Weights of a small transformer language model: MLP 768 GELU.
MLP neurons of a small language model. Each row is named by its layer, matrix (up: input weights) and neuron, and shows model dimensions 0-191. Each number is 500 + 50 x the weight over its row's rms, rounded and kept within 0 to 999. Numbers have three digits each.
After each neuron's rows, "fires after" lists the tokens most often just before its 100 highest values on Wikipedia text that the model never trained on. A number after a token or word is its count.

L3.up670:539469434442506479572473458492451498464449496507456475496484486485522401510463539541494461494627623510569441393484455591488483444432507466432424549543539482457486404518447480532525545399532551510479543414480500447543472412595489494468524524529536578475572446495552477620363572445551504516508521522509433435543436474497515532412556560544431466521439542520494480453463503532514522517480476532539463570468532417505517505489521612521586525468537467593562459540483460492441486522462525505572518572497391513545515465510459541613469537566507486548500543444460498467519446492404555645
fires after: "e" 22, "f" 13, " F" 8, "ff" 7, " P" 6, " f" 6

L3.up447:497510498513443531499548501463533468526523484538445436462466519543472417592487571466564484479585541499391625555427536496498515478490519517455508503452503519465497499485405419424539477563444547451519474484461436410521429439473543535449481422547499445525437376523486596590511479515448465526499501521384470459527492502569460526445580484636507467497495546511589458466542525497440588507603411490529502441441552419505531434482508527513476490562493637438531547512542488499485480419588560567486508456446462533413520526496559597544530564393449489503572493504570492560519419471468519538
fires after: " M" 17, " K" 12, "o" 10, "a" 8, " L" 7, " S" 6

L8.up525:459614444583516509477562499554561567520549490456598518495600469452430549552451425551467520560530444456565488379435552491504412422379495513514560468484538455499451462526521542552529473484527411593491480505478513482498571571387446540422467542542523506472449501438546494508488573553501577484511435468461545492550480518523382532539515565471470447496517591465566559508472456575469481516419494475452517568500491453535368505469509513513625598535518535446481527479489468425452536515540423526533469452435479397567503545542420597547543520516473518457488491449505480454444463494441532564
fires after: "r" 30, "l" 19, "ar" 14, "u" 7, "al" 4, "j" 4

L8.up9:495484530567428495516489453629613614474450405530469448475497471525494664472461566406442467579549531472580525432533454457513533514423515521497554582469460505457536482425435500521460504569502511550432538564503478485507529476582507525492499516466502491542519548529464494503519588459530468552550555414464564402502408444460456482540517485518457501456550553379549458543466579559443541539465551575520450501534410512587531467496499457497450419498546586570504547430529554475570487433554427459496507529417455492474523411439489468494399537477508541496501490412483486470575515526424530568
fires after: " b" 21, " c" 19, "g" 18, " B" 8, " g" 7

L7.up526:523545428481539514451510454453463489433542477308433532504518407511493508471448506579457478456493386553478501459498467511488440504379524567508470532460480472525470449486342555489516512435558535505499471579541560597598501465480477590510591587436470416464586549507496533517520585526500521519531508537482491518513510611550507543471507500506448566514573528528492542562512425500499505492422476553475469470436475454480490542457641599527494504445490583460494477482522497488485495588577497459475540438500419477477545449559541510486530426513538529437547530536528561452510607563451598430
fires after: "n" 17, "1" 12, "it" 8, " n" 8, "l" 6, " " 6

L2.up399:403475550506498450550441550546493537446553435596552484489382624493468523534491566501527506439475543563557436448461572502529488610555372548505501505433451607474457482559508513429520468471417502499459458520495577434500479462526500476497422481513402548431448548514473560444510528491445465510527512515527461553439541416473457495509453551543479561514514511543497505465521459481562507547543494514524502491567607511519445430435439586522483390447425535415606517552478557558486474406515565429460509413609549450478521492565466523460484484553508598594491529573441474546574528507472507496
fires after: " on" 18, " O" 13, " S" 9, "t" 7, "ut" 4, "n" 4

L8.up627:514523479533498538378568579537424607496556513450470528419550502484443491547486527464537467430577468567552446469515494409511491506476537505460555472490527527556370489454517528541447569558445405490524446485404501538503421521494544483487535512520583571531496504459430507430470486507448452518518501523624505536475463531596518546398460421459543490413503491515335564428470502505495457479500552490466498436500425490452492585548456503502559476500498514500530438472469520548571548575608517590537464491388515587541522532521546488426574500520487641457489529427571474475508411515529503525
fires after: " f" 13, "ar" 10, "f" 9, "oun" 8, " F" 7, "at" 5

L7.up518:479493536533414511489561527422440522491528464438413511540533429520498461396477561530440537328526503461614518407522621440566535606537509478517556452409495532458572545475480514503486441485520472524437503493349494527486461483443432514516506504505500565469482493517496526453518458497491504361551520551487520487478520557534504547562547532535512510428504541552476478535484586553584499538461504486519518575505513537551590564439614484406451473460516635480426499485455449567541614464601482458518557538547498552489466424457518460474521515433545449459482476520465440462542480463463436510
fires after: "p" 18, "ou" 14, "d" 7, "el" 6, "op" 4, "le" 4

L7.up4:463459507402530565511500518495379517533523582505483528473558565565568467497463520461398532435432557503467567497475475560540517461489508555470537529477435484452500472539514462511453519483520515447505529388535515484521441496509477546451560537568513502563497399503465528495549467530533514562528618508528518498465536469553457514492554440451534478480457591523461541475478507409559484516372433558499525454497565487529566466477592502527604488523457514458584559535483398511430535394492562504489421569553392495568580453519509515411467381531454590488455559466478512567607440469528441361
fires after: " m" 12, "f" 9, "p" 8, "m" 8, " f" 8, "10" 7

L8.up4:480573550482458519510572480489457562347462503434454536462456382470527445532568608562471531389482479454482497488490516505524522516505572627450501502560435548482547494434487555479474479570497444406516463524475526473402492463475554510528459581399457476452541544553510514434419549497557449462574476568518525509513565518514513409483438522461514516404594493426566445433501547421463483543449426577561423577564444542560481571519558557498439546516555506477549525476404451535596541504540591513515486483524521483459487519440483452555425484515450563498578556456523531434481460562516483505
fires after: " p" 19, " P" 19, "p" 18, "at" 5, "le" 4

L3.up356:535483405456471483503497538465560483528563412536358484441469523511506422549506521439459561452511507623506538414543507529499509453411439467518545556494485538520575554492513522457537460464499556626445516451478486430421477407515497504476485509510630509524537515534546621540450463472458471521552499508399558470426478472428569499454582530551443553572468509528464469479528575533487393482591515503489458563546555477481503489475381477555460572418538531393517480558478533526545425536589490593559542468508496506458501504554536597525535473438421468487483500461464495453492384576459493503
fires after: "S" 27, "U" 21, "B" 7, "R" 6, "A" 6, "N" 6

L8.up520:495455455575499472489482498448442566468526555487495533449471507566414509601409581515508437476536622425468425495515470511447493488487460493517432487532453537578459434517466442477546510530559487485514531427417578567422443453489522536559457502422616510488523519443520564456526496632442534519476557461531462601489539587485525445551449443575492575563494431473456460510536310505419579438542517462542543531462530488626483459438444520467436565485555571543499529480409521541506429546495472583453496563478463510547471512546437500468495462489568570500536493542451483515510541536467446481
fires after: " " 29, "|" 15, " O" 5, "-" 5, "\n" 5, "===" 4

L3.up756:476534534535473452463500499521533495514416456461547488479445422493562475471514539525578485491442461461514495462484537447538431438417472496512488443508454464519569412516516579451575567502421534528516539464575512441486468435438436430415460476512441443479539500575479509448571412452604526463506528398476483551498456584514487563435604469607491467580456594579546432508486522558549448423510437595499479547462568573452598473531503483448491570448516454595467466560513499538448495503486466527565391482539451539505509550501534578416595517519579627512592531542456456522552496489535531465
fires after: "c" 25, "m" 13, "ic" 8, "ac" 6, "C" 5, "et" 5

L2.up423:485512534492551519493509470447421542535602537557498504452439464505539627493505548513469450565430478442444468605473471411535459519452581499533557489614467396598560449407467485482436491456511511508478525458517484428516488512469553482504459537510570510458530497406501501505607438500496455487437432527551550502588593479424529581490473552488434503505522527603447474397584414506480546479494557538515508566525501572560468450419522509473444531476526510555507555366556456476477411480469432514524577463540463553495514401452415563534533526544456514469496460446433555620553524518503482557
fires after: " s" 39, "it" 8, "es" 8, "uc" 6, " re" 5

L3.up544:558508491495510512509496551479525548525522551405477442474479508573492498480570519538592448490355535530544445518483479501491511538418585589540483494600454442501423410549436457450480542466457618521586472482465465588539548467486476528473680521449365519467462477482603557468518443571516428528460476450439499565481647470466472478466393500440511435430471536469485538506473484470514465441570584530467498517441530459475493551486514564431460537518491492514479491512533441479438422518489566512508529474509556631559481433572478506535510522427553541489483478504568566576525532557531493478
fires after: "it" 20, "n" 20, "i" 7, "t" 5, "an" 4, "am" 4

L2.up279:495516494486463410567491541477460476485480561460531529533450525463523580498480368504508462530515468544471497559516410563456498550594509491597576403483404487529423520559506524497441431532516522455448555547470437421436509459488507491474516496528526530480544541537395522497473521485595497545501518557546490469487403610388520469453528520518587440477575526533491503412530418482574502547475591526516548436595402515412505536502511521509502422512565492510499597459483491470455418504543499457631476500488598545510538525424502396520394524535499562544504463489471603493520435403514407491
fires after: "u" 17, "ar" 16, "or" 13, "il" 7, "ol" 6

L8.up279:526507421569551440496451450458449546525530506535534507483505499528465511638462578517469489444440490496502498456434547494591534547518478514505575495474604488422463508521606503476452454571495508500557508447506608465494471434533409457541514522539528442466448476456422488420427418609542441505481560474506494486528480453498392472569552419555405515537514470498496552484522487525363484525509553542578481571424429503462510466508470529456540507495464524634481499486438473472531522536549513605487486541525486500557510485476536327530553552496372533581509497435526492450578466513524394563
fires after: " of" 15, " the" 10, "," 10, " in" 6, " to" 5, " A" 5

L7.up155:459503429491546505473489518431463426531430510332561516555500469597556474468550434518506476491445539440517413539544524485602523436526540583466468539521431574548533495482464505613504496413544544466474378435488422543565487550486471525472405524452506465543475520490523579520516524501565466458553465486530469496483540469543466484550563454617518528445546500581497592462524464531579552500493537553453521513445534485544444439402441523537557525445490526542496544532548456473423501551529365510512441445493508471449540539471505504548607496500485471546551445506473634518486417421384503563
fires after: " " 49, "2" 12, " (" 11, "3" 9, "19" 5, "/" 4

L8.up101:530486611558427500407468548614545520459599521496468457504490551453545488489597519465588487516547413623527467539406570605462486505549449485487565427447546496456503447505479484460489472599518454511482480522558500403530604522572498437451482536527483480521550467456452417643574479539544500532525475504477482450474526631442465520502493526529565548488518594543482461532516506449413440512504557438480500444573486530492457535555483489514559464480422475457529479475480546521362470499480545493513517448429391469484576548480539389454517475505548476513527400472512471445537461464485549422
fires after: " P" 33, " p" 13, "ort" 5, "at" 4

L3.up439:475474479539515427473512570512514538442517484532527543531509505465484504449521439586487471464459495535455452637578449495498504382500538508523467392539462441384487515468465478477551522433534488498483410430495500535483498457460583523540505596444488575367467544467587472498505584531531614498487508512501449513538590489553430454526520407585562444501556527521596540505511437414518461540391514550534467546495437613610501513504555548548560451539433574433472470489491473449496598455495577512516463604585528492539509451444474436515537422537453544484485482505483454409493544478530580508
fires after: "r" 22, "t" 19, "it" 12, "c" 10, " pl" 8, "l" 6

L8.up568:577469525608550498622502484493516478495542541580598578480454419536553512461494506523453507458537453434477442447477590476508517468499475566522537488492450545517517438515549534517463435436430441510395451522418549486410557460501454552568419518452610358473466531481488487501592529595546425614495452534514451385471537546557439517598546430620551487498501487454529472526454516520463505536488513559511502435422464458575459516514477530447459495552501490420479516487527599512554446420576530518585475462473550442523467446468542503429521522449491535454468525441514504419554537508480513420
fires after: " c" 16, " G" 15, " C" 15, " th" 7, " l" 5, " B" 5

L3.up643:605493491474436486491497510454408555500506545527506577464403533563515490538552508564430558468468587528506490470351493478514539483520367502472487487494544577538501469525463518454465538344500546487507594433533525527476496538454450546584528487478527514555502467513465408537468473500517543490546463453460493602491502512558497537459533521428403572590533527494558484430444441449381510399599583505508410470466581506541466604462492524533555478630443481512618542419508490484519516438602507471402479493545555502469531476536473500449444468510480534542493490462516473552562564483477531507
fires after: " l" 23, " t" 10, " m" 8, "." 8, "t" 7, " n" 7

L3.up425:501448479466552560432403547510584468545453590512430486406510545443503537505619501561496561544462453525606443606428508464484547436523541523531573564490481499576416430636512512443604540580372515627485558478518494526550508504559474462520540480483408518528492538552425540529511526518511515475395493459493550512505428515533493568504555546508475408575524424409475455579486411457510436507474582507505472583430483497481540389494558452557522455453452491537498447507490516522556416501505452520486493502387459501471475479489525509451551468468472495486442502546542535422534555505473495544
fires after: " re" 19, "t" 15, "re" 13, " A" 10, " e" 5, "p" 4

L8.up432:535363534505545480605585453526523456497515496501489494570413573487476444578518545566415545468558558539477454503447526384582433548428388515559468470564451495487391487479534472469510530512559515428508549490472580538475514479394411421511531520534503559466522576504492486627499530587478573445519520430548594485436495524515489499497458538542487458445583553458440442504438452444470520519455505431436583546505445515516465445505545473500576494500490554484563555485621510506509440554475583453499511418395539521443515488407385504479455476502504516474491473538512554477567512459516564530
fires after: "re" 14, " n" 12, "u" 11, "oun" 10, "ir" 8, " h" 6

L3.up679:475561483520461499472498503395557521525459486482500502543521437459480579464503526527517450529498469512494545474468439543498514555451448409527630514552484418505525491455472523484449527439483547438454516538620543433551514502530472516521438516411499556457508652446449571489530567554536539547559478467517461458446552433529488586441409421505531423482467444503521508472616433463477580503509501537496567490491519609532539435543550659515574495367441513505515521512505542501560426591482519415531466485472473494561458505490428561502496431416375550534504520511517550458491403484498401492
fires after: " r" 15, "it" 15, " p" 10, "p" 8, " f" 5, "ot" 4

L2.up232:512504528477570547467468534500542487525445470517433461477471510580527420439473508471428525546482530549444474460415506415407510430485433492465474572534492484646561490506499421547545481435538469493490568445541562482490533441492496513538526440526475422451494467508431435493590452434490392554559509458451443527439552486471553450484489488485396590542515523483576438510519499456531493551569505533499537609467380484495570467449415523546446544531536493561506530548480501551503466582470505519611401460492455525476493418620377453539427507520517515606572558552541491479527514581419574518
fires after: "-" 22, "S" 13, " N" 12, "N" 6, " In" 6, " S" 6

L7.up457:476444503513574504522463501535568562439544501415490570477475511551470489491450436587548565508542490492518541491515519409558431429547489532524466612529463508554563466464491473491535582530479573376456488533515421501469433572546554504454458465470493546536483489441555439477408448463505517465473478554467574497387457412571552519482511490547536504398519533527526494469535540483453477513498523548538592479510454459532575477511443528509511452510532460459453429390531512572465377486450442490521525533575392537463489577567412459503510538465422578433544586464607431457524529537598434614
fires after: " H" 41, " (" 9, " h" 7, "." 6

L7.up748:508524426500482501463499494585559521539429615562511542437394515552501465487473486515489416454483473382531504490463423575554474419538498482566458479572481488517505453563401495527649498498434475473432542486473425536518444498516607521548593507544536576518546538535450559559597555430570509434479483458461507485465550473554507476518552561592527580564555416513487482411506473499481447453455497513525486539480489502550537459482515465594498447412554500481531497452519479471507531417505556426556482514468598417487511496524490474463402462497467505535559474417449464455496615454384601451
fires after: " o" 34, " re" 19, "c" 12, " O" 10, "re" 8, " b" 5

L3.up162:488478455580556461381517556571445470477507500478566406420513532459484506527409560473517470498488532546502478558588492493466483515518536483579494425484469508545566534504596478554555483474408529446442426477472543515405561442468493544540502531544534544476456541460575430425506644434480581523496495506484517495489567484449509507497404484496472543565530438592454461459452457506466569535481482510489472468524543535582619413402433507571532493536525606414542471474485586535523513541642542443382550508437439571480524537470482482432509504541502501537524511514433525391505465451510587494
fires after: "t" 26, " at" 16, "at" 9, "c" 7, " v" 5

L7.up642:587569515484525456490509429477487530516426590476452532508451496521491491485566480531409545457534455449446561544520503518419440535576556544515525555558430448496492481619474495506500464478450460413575426542455445537498507548526521495566494471440526400524487471425522508631500539521478490484463561614540485480403489460441552600502530457567534488496568463510418519501525528587530491590472536435467464477432493401507413444541512489459513493518561559501476491502476471432461446539565448609512467525544496441602566477388571453518501532476434500467533455453535614486554373476517435597
fires after: " F" 23, " f" 22, "3" 11, "2" 11, "e" 10, "ent" 8

L8.up249:593471496529442411646447412536483508468497571583557465417511450564522521449485496512546444368473542466461497492503508429553383498450441559540478566469508554583484517573532536491533549546447447464513615473467442504519382436562520545598520477475605464556487566539455509583517463449492487491515508555493396578433531480441537417506501508441542405481512487389507527516552424508462520431485463474547514478518470483564551503489547441520533512514470487447422560487528477539574442511435575522509503486495436572540482550512424469517464515471509485524452490486484579513551485542631401499
fires after: " " 27, "\n" 10, "." 9, "-" 6, "os" 6, " wh" 6

L3.up297:558501509471481478472412529467513499602543507537491427498446585507518495618503446546552543400479484570460543488463486486505511419448466456520554454468465476594508484478535528483505379486549552526450481538451541392569437467480469458505446479564494522442599455424500495541564452468614527488415491530464482554520506541490500457524550500548551506500484574516483377422645393553507457505628421544608443546537520436538521473505488533539478491474528521493481512492531356516525495543463451437464535518504497472500512506576508471526539595564433445529412485421489523469572493618440518542
fires after: " s" 35, " S" 19, "o" 12, "j" 9, " re" 8, "S" 7

L3.up502:624567551490449521526387476502512447475489485520437462518484464502429559492503604534480414486429481483559436511413445529388558530582508561445596442526563482468545469509490488456533464535516456544470532469536571439484458474535422484510554466516424456562579527537513517610484528513457426546532507446451401459463506468485457516481542531497510575533577476516501488487530458541479516429449497512448491598469496446457458476466524514579567575479601560491479536483511496500505502478472422534470539527445466475443384559478534488458523533541591504609504576582336613539474574479456405513
fires after: "e" 24, " e" 22, "ol" 9, " E" 8, " re" 7, "ity" 4

L2.up45:465545485441507486531414474557529473525550596394465495571501516493519520525521504512513413511509503501489385582433445463500405521555514423557514545504509558458465430538367554531461472423474472527505588544422522446471436488652465556562484557465430554512519472542549477561537523539542468537502451415515428511524530477457517516442476517465399517582590501530502472465557476479493453496557508389442565622463487568535524496476457515573588467532461499550486557453538439443545508537414476531555500428468465480429561545551478419416579515472545495547459568467492529428495478501373488468
fires after: "e" 33, " con" 12, "p" 10, " re" 8

L2.up151:510556469478485498483451396523569505489584532498523444431549489536543490392531527490518562478454481511533597500441470438478495555452461509538453504500527571486579520568482471449448531547476532504513596395587494411552442458501489542543562563475560425457532481581454417466461442551483530387467511568496515525598471554561449428500510429536510516532463467591519493406409492467536512314547465552458348461498495539527500470449606546469547441548474513517546431494513462551518494572463544488439515551453508495566557486509540493606509477477438458504445464511528587578492494455544468531
fires after: " n" 23, " is" 9, " l" 8, " s" 5, " S" 5, "e" 5

L7.up266:439485527590480480517494454594547514566551596517488510469526473454511453470477486559521510438508488471544539401512513511558459490399478477515447505546539471609397474486461471485546412534524478574546501525547562403482498559496507458426559471404555493517588592514463427425507549556485465516546509515526414610421510506461505578422530591521539476480529553509476448487506480511548460496484536539527541483465498492546451543540559489571413491466447477426412517545601585509329544456594451440539511494460400449545444481446589497547532451518561515449481562436480566465476455566549486555
fires after: "o" 29, "r" 20, "l" 9, " n" 5, " " 5

L2.up70:558481535569506603512424511570498475595499440493426567527480477589528488516427421523486579461546467538501521398475511475580511579523505539446389531477451485495414517621464461434399410487500522484442513486435530554555537499536451444577407518477454504501431542463517582575481490493425393501468466487531473564497527511509486380440427410547613484564513510482454542560530583445574565462505524469469490462460470498477487417360502568493491491560530504516517490428553460570486584490555565466529570502491485503478510570434532419474513475478457470495511474511549463527597544449440483487
fires after: "i" 26, "ar" 15, "u" 5, "le" 5, "o" 4

L8.up31:533470554497404513536541508571517497515501487539483514526480640479361557493524539588510439497506525459508463557483428494519493448577497618502479532511481467457505365474539517489474466485501593460485545556393476474412432482584544508448456460525553511535578581522431473420458482433570517531492571446492518514477574466465518531472474488587493573468504492499493483517488522530411468461439441428533502462427537598511493566501531497625461561473466490479459547453536587511589511449507547507604599486519476456455467577471489520512463548489438536467548476515432644436415424415489469550
fires after: " T" 18, "ran" 15, "r" 15, "re" 5

L7.up706:527531459498522522521592529491452430565539565544542487423552500460506504374467515596460510558531548503433464464564549517538522500492517445478466488491393498504494410433402477498375436400424520561572538540532455413445449522436447507429457489443580448460478528421451553491573554489453538447503478500466470488470449513428534484573459569502576488549517448489437525464584599536470538562546505540494616523505435424534503415512517573509476506516417464570471477561476484468545467431394505488521519552552549507422545567475447529576467515446525504469439522458540546496526538471567424624
fires after: "e" 18, "v" 18, "u" 13, " se" 11, "r" 7

L7.up319:453531521462533513578516648473421483556492518523463416563516591509485375472552573515459467482442487535515522621566418488498524576521484552433489511524556436494455541436500503494446554538502468577476464478616521478454439543508348472535491539550444527526501486467458504415487542461552519491470481521544462449482584421492486482522491454413477408625560508405488524593533575499552490540457491515526482548526475506526472408508465564521485529398448525560533461532539623543615509534463463462517415506558425474491518518472584435464443557490466507521496446424445509480508545486487419547
fires after: " to" 16, " with" 11, "ig" 10, " the" 9, "." 8

L7.up591:569568449584503491504453468530429649545422560395444548452520629601530549470534515463444522518500515539504458473509465500426547532477536517486483490570470516485430429477575476442550467532505604554474479469508392501501426524562512449379407514528577546580595430454450510518491496467432588489552514539553462591500558468439469488470643503529443447452490505444512443492480484536470522457558505526541490426599464570496426389532559522575419481525527499481509459551456531501518447504544566477494442464532544547536429500509460563539491507504498534485395505455499447487426522530494549474
fires after: "un" 24, "n" 21, "an" 9, "b" 6, " on" 6, "j" 6

L7.up140:468503541560512548428571450516465601511543495505484535534586547534548550527387538486479482539468501493444561455454503502458522510496464460487481437582489509509432406457510523582465497523515478537462452546480540465547499483492533467414474486429500480516526486428492533516532580429499504431541514497511379477451664531516435560406411517544482539451486529489430521502612427492560482493474485559495491524462546568525465551420519500546546633457588491464355467581509513439523480433482510421427504497505509632462472479469394563558578531392427513496514447468469535494476540543494594563
fires after: "n" 27, "t" 9, "it" 8, "un" 8, "an" 6

L7.up138:559571580459517467544491502386535465535473542453422481618403481617441509529455428522489484500527431482427520414432584487593369449459466551521480520498415485583467530425481496554538524553440536522539487547493458480416535564469544570493492527518508511586615553518497529511503549499516523486421501486515480496517558508500505512532477477488510386554478486547484523547540502495480514570546470509518501468471499416628464494451501527477448540451488528523475585511512463481486460453491507475509473526526595585544497513318556528407643521437423557480560433530516485483463407447486499445
fires after: "u" 17, "i" 16, "2" 13, "in" 10, "it" 8, " " 6

L7.up716:529460604591449632494532576487586480470501533473467505469480443512450532495554570498553526489550518537583537537540410460428495504578551547546547482470532448529510518562465434463454526503515446554530452434408441483474460555553473529494461484576530581432532482511508522523467550427503543441543474422510482563441508480519522435482560449433554549400554457542493418627444652413463528474503622531451431510570522551470557391461503561460487490505498481486544429532485586489444493469499480491538505510448436531500499469495594489496453451509521498494505538518364510569567545411418452504
fires after: " o" 37, " b" 9, "b" 7, "e" 6, " e" 5, " n" 5

L3.up216:396495483629481524611527449426452445464479585562451526475541523438501494464461517509550440498610493460509557499528509472489521495550543526511449530535513515689514484524583549446458456522557472466466552437451478468490472462492520524585499438501540369544468537511523532550480513453519464521520546515503556519523537447512454491456442534582517552417476416446507493522451491638509462389464439530518511439449468588488504458516472457538527505440469536602517500430475453442497534579454432540460487484589475495550449517428453594488545645450436457547464485410467482426493579476541521516
fires after: " wh" 16, "." 14, " al" 14, " g" 12, "pp" 6, " the" 6

L2.up387:446567402527496506478555485519497503431438491472515483529579476462487441452550502510430574558490537541570622417484528508491369520504511479526357538542477490522438481466436534455435512485507582482499485484486571523543538521524566513497546535534542494574478519508511491633435495455570510535441567494470498448503498480517508515413536497538482457449564486403444549560518397481600525542385449596495499495562559528495500450457482589577551400465431540457484497504543476444558369545462611467397580493453480465577508496508461554449535500547526541558478565414529500529531419485530446482
fires after: " d" 23, " f" 22, "u" 12, "d" 6, " r" 6, "f" 5

L7.up622:523530461597482524491544549487553557509480475553498568488484528504522463428525425532455506503487516506415594530505458634431461603421424429520510475554479518498516429475534525529547544564515462538583442485495484521522530545480484454417481524490512425461388511444425568532489514429444545464590406502496556563462469481471461484533620508525574461414513501460515425427527517531450487466517615545503447457496385540432517505535477519590490454499579461530464544520489474567520542543492503486539484500597552579361618539529414480422457617533446560509479479511509544432475461461499490573
fires after: "or" 14, "ov" 13, "v" 12, "u" 8, "ri" 8, "t" 6

L7.up206:512554473459528530465554441442457517488497509506446493421447500562536448483580516496496560360484493557602483466472449569502522541511570508476464442456537494501478501530556491533527596488456474480553453461433453448468516507522459550470433460542527406571504488487506547459581500528507590458453517510591569487498531565432553450509492426581536488506528388460415450456474481384471405529578556447518523484485468507414467462424485505486570561451476485439553464620512499605460491582479518602520540499428540527626513454487481627523507512453424521508581480587569422555487466437570516492
fires after: " of" 22, "en" 8, "n" 7, " f" 7, "at" 5, "res" 5

L7.up281:467508462455467507564495524492600534445500544455461449457341581509508497495531620531495593439417421486513543458436541541533512506459508539500433463521452576470364548432539540435514489489509573554463480415538557570540356454455351424462445473570535519469377505536462569546562475468491482470478492477508568562487445575522467457507521508487545507493475521510519564511475467576572523517465491490565540496534488462504501502455440496643557564476426518491443428495434502535469591522518468513477485442454523485543480541499504437540525546474525513564553477568484556507551438600421474554
fires after: " " 27, "19" 9, " A" 8, "ro" 7, "re" 6, "," 5

L3.up606:478490423488477425438498480534442560483507496611536432480496524508543473470479435592499464447532458453484462547523629559447496465479439395446486538597492445483471483475523540568544450437466501490429559549458482493509491476585498501472505523477459408497568479555478521581604515489572572556502566491455480644506528478455529533493444552524468505467578536496450643424590442515462492489478479527540451480476470521629393540461405497534454456483462556411537513588484517401483463508473454481505510532435545433484508416550578523505504492514494501596423461506604539484469486583479598501
fires after: " s" 14, " R" 14, " S" 12, " T" 8, " |" 7, "o" 6

L7.up82:512558445412565515410607571514477579428549534493556483377482477481462494543604452549563418538482555575490485541409503488463497510498567430450459540516519483500558484457602595523496543536474452545518480485482485486408457433480471517562456571471421497485629561479478633539594498436515509512459511423453529506548530608478541555559485507529480461488493484446475496375516551442418516516525426503595493537551432524546599579445538474466508488492492523508521510481462456490507532515445475444437568507549489438497546422528439500569445442506516439546508529462434511472492606409506522569
fires after: " f" 25, "os" 11, "ot" 10, " N" 9

L2.up61:502467466602472465573492495542506474560521452455529454434413554536561568483532428524484533422487508442458561455370532577443502451577453575492553523532485550506522433606557460462480554520549557434533488486472510439512354440483468502433430488537477486491481465518467534522547475480472491501430510518470546511536531466489536429525414512534511492486420456570441540485606554525480380502513494486505478518516374401498568401499547492446436539545535613469580524399489525512465588503539471514597469514539589468478531531470553461568443391558535541580459414487465512475507582499485545514
fires after: " s" 21, "r" 19, "u" 16, " b" 7, "o" 7

L7.up231:600516560396514573525513446449500539511497490520390539516526472511475551535538516478435551467527490547568543396517494523498571463488562506522530465530427535504556402428488495518437518454490503482471517538436565532467516581416435545473491528421475441551487526553499462509516413439507469450473428466561535477524488496483442535571477427440481492528427482580451558512456475511559515538463549529543454490454448497459490592501585595405492553507471471484486499390421509465589589552509558454512534510545429496558534439547482512567443623573463421577442391426576556486525527525527370593
fires after: "d" 27, "ver" 9, "id" 6, "el" 6, "o" 6

L3.up263:462569511578467532482567490506488496527530598488578466483571463543483458478505480478525509455610526524419546515518538465518484495489462514494447610452491495376564552451524513433428379535542477436520519546520506494424576441437488506545539421518509482508441532527489517407548519532484517482454453437499525517464493520489491445491510454590511552558513498554474539532504539575479474468544457532561553476432499482497575532509490407538487360520455577537490574412521520522547428598606594523429509555382489503468576504439482549470574515490485386489502479548592402401388489481579428488
fires after: "c" 16, "a" 9, "u" 9, "id" 9, "at" 7

L8.up392:548463476414582482519471475489580511480475569528503548502553512606537481524490562526465465474519464516555354425484482498597443520585581519459426455426504466534491537455597463568461511595569510518521443474486460475495476563492509472473465500533472451483421522420566535461509535518562459534489462389547486372467500486516526491550464360513425433604555440482479507561516535493538508582503508608650483424498489505462516522522420506455464552481546488508518449422447559455494470449457434508602507463524476500535508392456537468527488549539525580581515495568578466505536483478550479598
fires after: " the" 22, " of" 13, "y" 9, "en" 5, "an" 4, "id" 4

L3.up141:470566480485553449458427546472528502392501450540506439569430484585495441513542450559507517465520523521556529498418531504522498564510495493474471523515557552536584450547450418473554484463521615509532464474547441530484408477485476560491545596504457524539427527537477590409477528551487513444527456522399468426497588500514448515590457480379454400546544441472464530403523455480528483586496440515500517473468608497576512504368410566479468473523522529452415558498411597549527441570483491528560539507520538519538548457494601577454501438515393444419510543537445502568497534498485512547
fires after: "es" 15, "n" 14, " P" 9, "p" 7, " N" 5, "ut" 5

L8.up411:446465425469474558575536594531566527442514548555447553488542541484400518435418515519531501533487479492539528491494586452571463551572542450480453509428500530486537426442511520478538593499468535512499565575559509444539372471558532470498432411474493460419551543391515467479447398514581467543556503430535480554443616581540480472559421530528436515508559419554510380490475504439413509430462481466581489571521508465486566397424561500525527536578527554472507481471462538499541463540535503485516530467530514533479417425420416475524526521457498490521522509506592458463615498503462456583
fires after: " B" 27, " H" 15, " b" 12, "ow" 10, "t" 6, "." 4

L7.up75:533475495489510561496523538551467495460513440533515505474516608410598472600512523556502566482393518470508559475412512491506508523436524591561510526498448582544439460516577578502475472473557524438445473510433496409481407563567531436474451467414512464485429548517483537585568460486507617510478437426449547508418508529434471491478504547490486479573455517635515481500484436404536521467484539533568488557483517627490513412531462423573472593554589516443471559489474583524482581458469511456489452571469570461478436427496458487503446560384502527563473526474449454532398494521491491502
fires after: "s" 37, "es" 17, "os" 16, "ra" 5, "u" 5, " s" 5

L3.up471:391417558551513425492460488483399571530523449554541558485401501495452500564494542515459507534488436444507466473575484554409607515520472473493466578482501509486445465527517467493437539372515573546514586529518495527475601482506469552539423489607484488539475430516550528592574433625503482588424476479505503412485423509517418496451594471538484565564450521442461429442546483596422460473507514493521495605447471475542508500455485389593548481469532515449515513517453518525550452584427464454531453532486565547505535568550530524441533506457458443524558544409485461495527568540483502437
fires after: " c" 21, " re" 14, " C" 13, "ing" 7, "ol" 5, " E" 5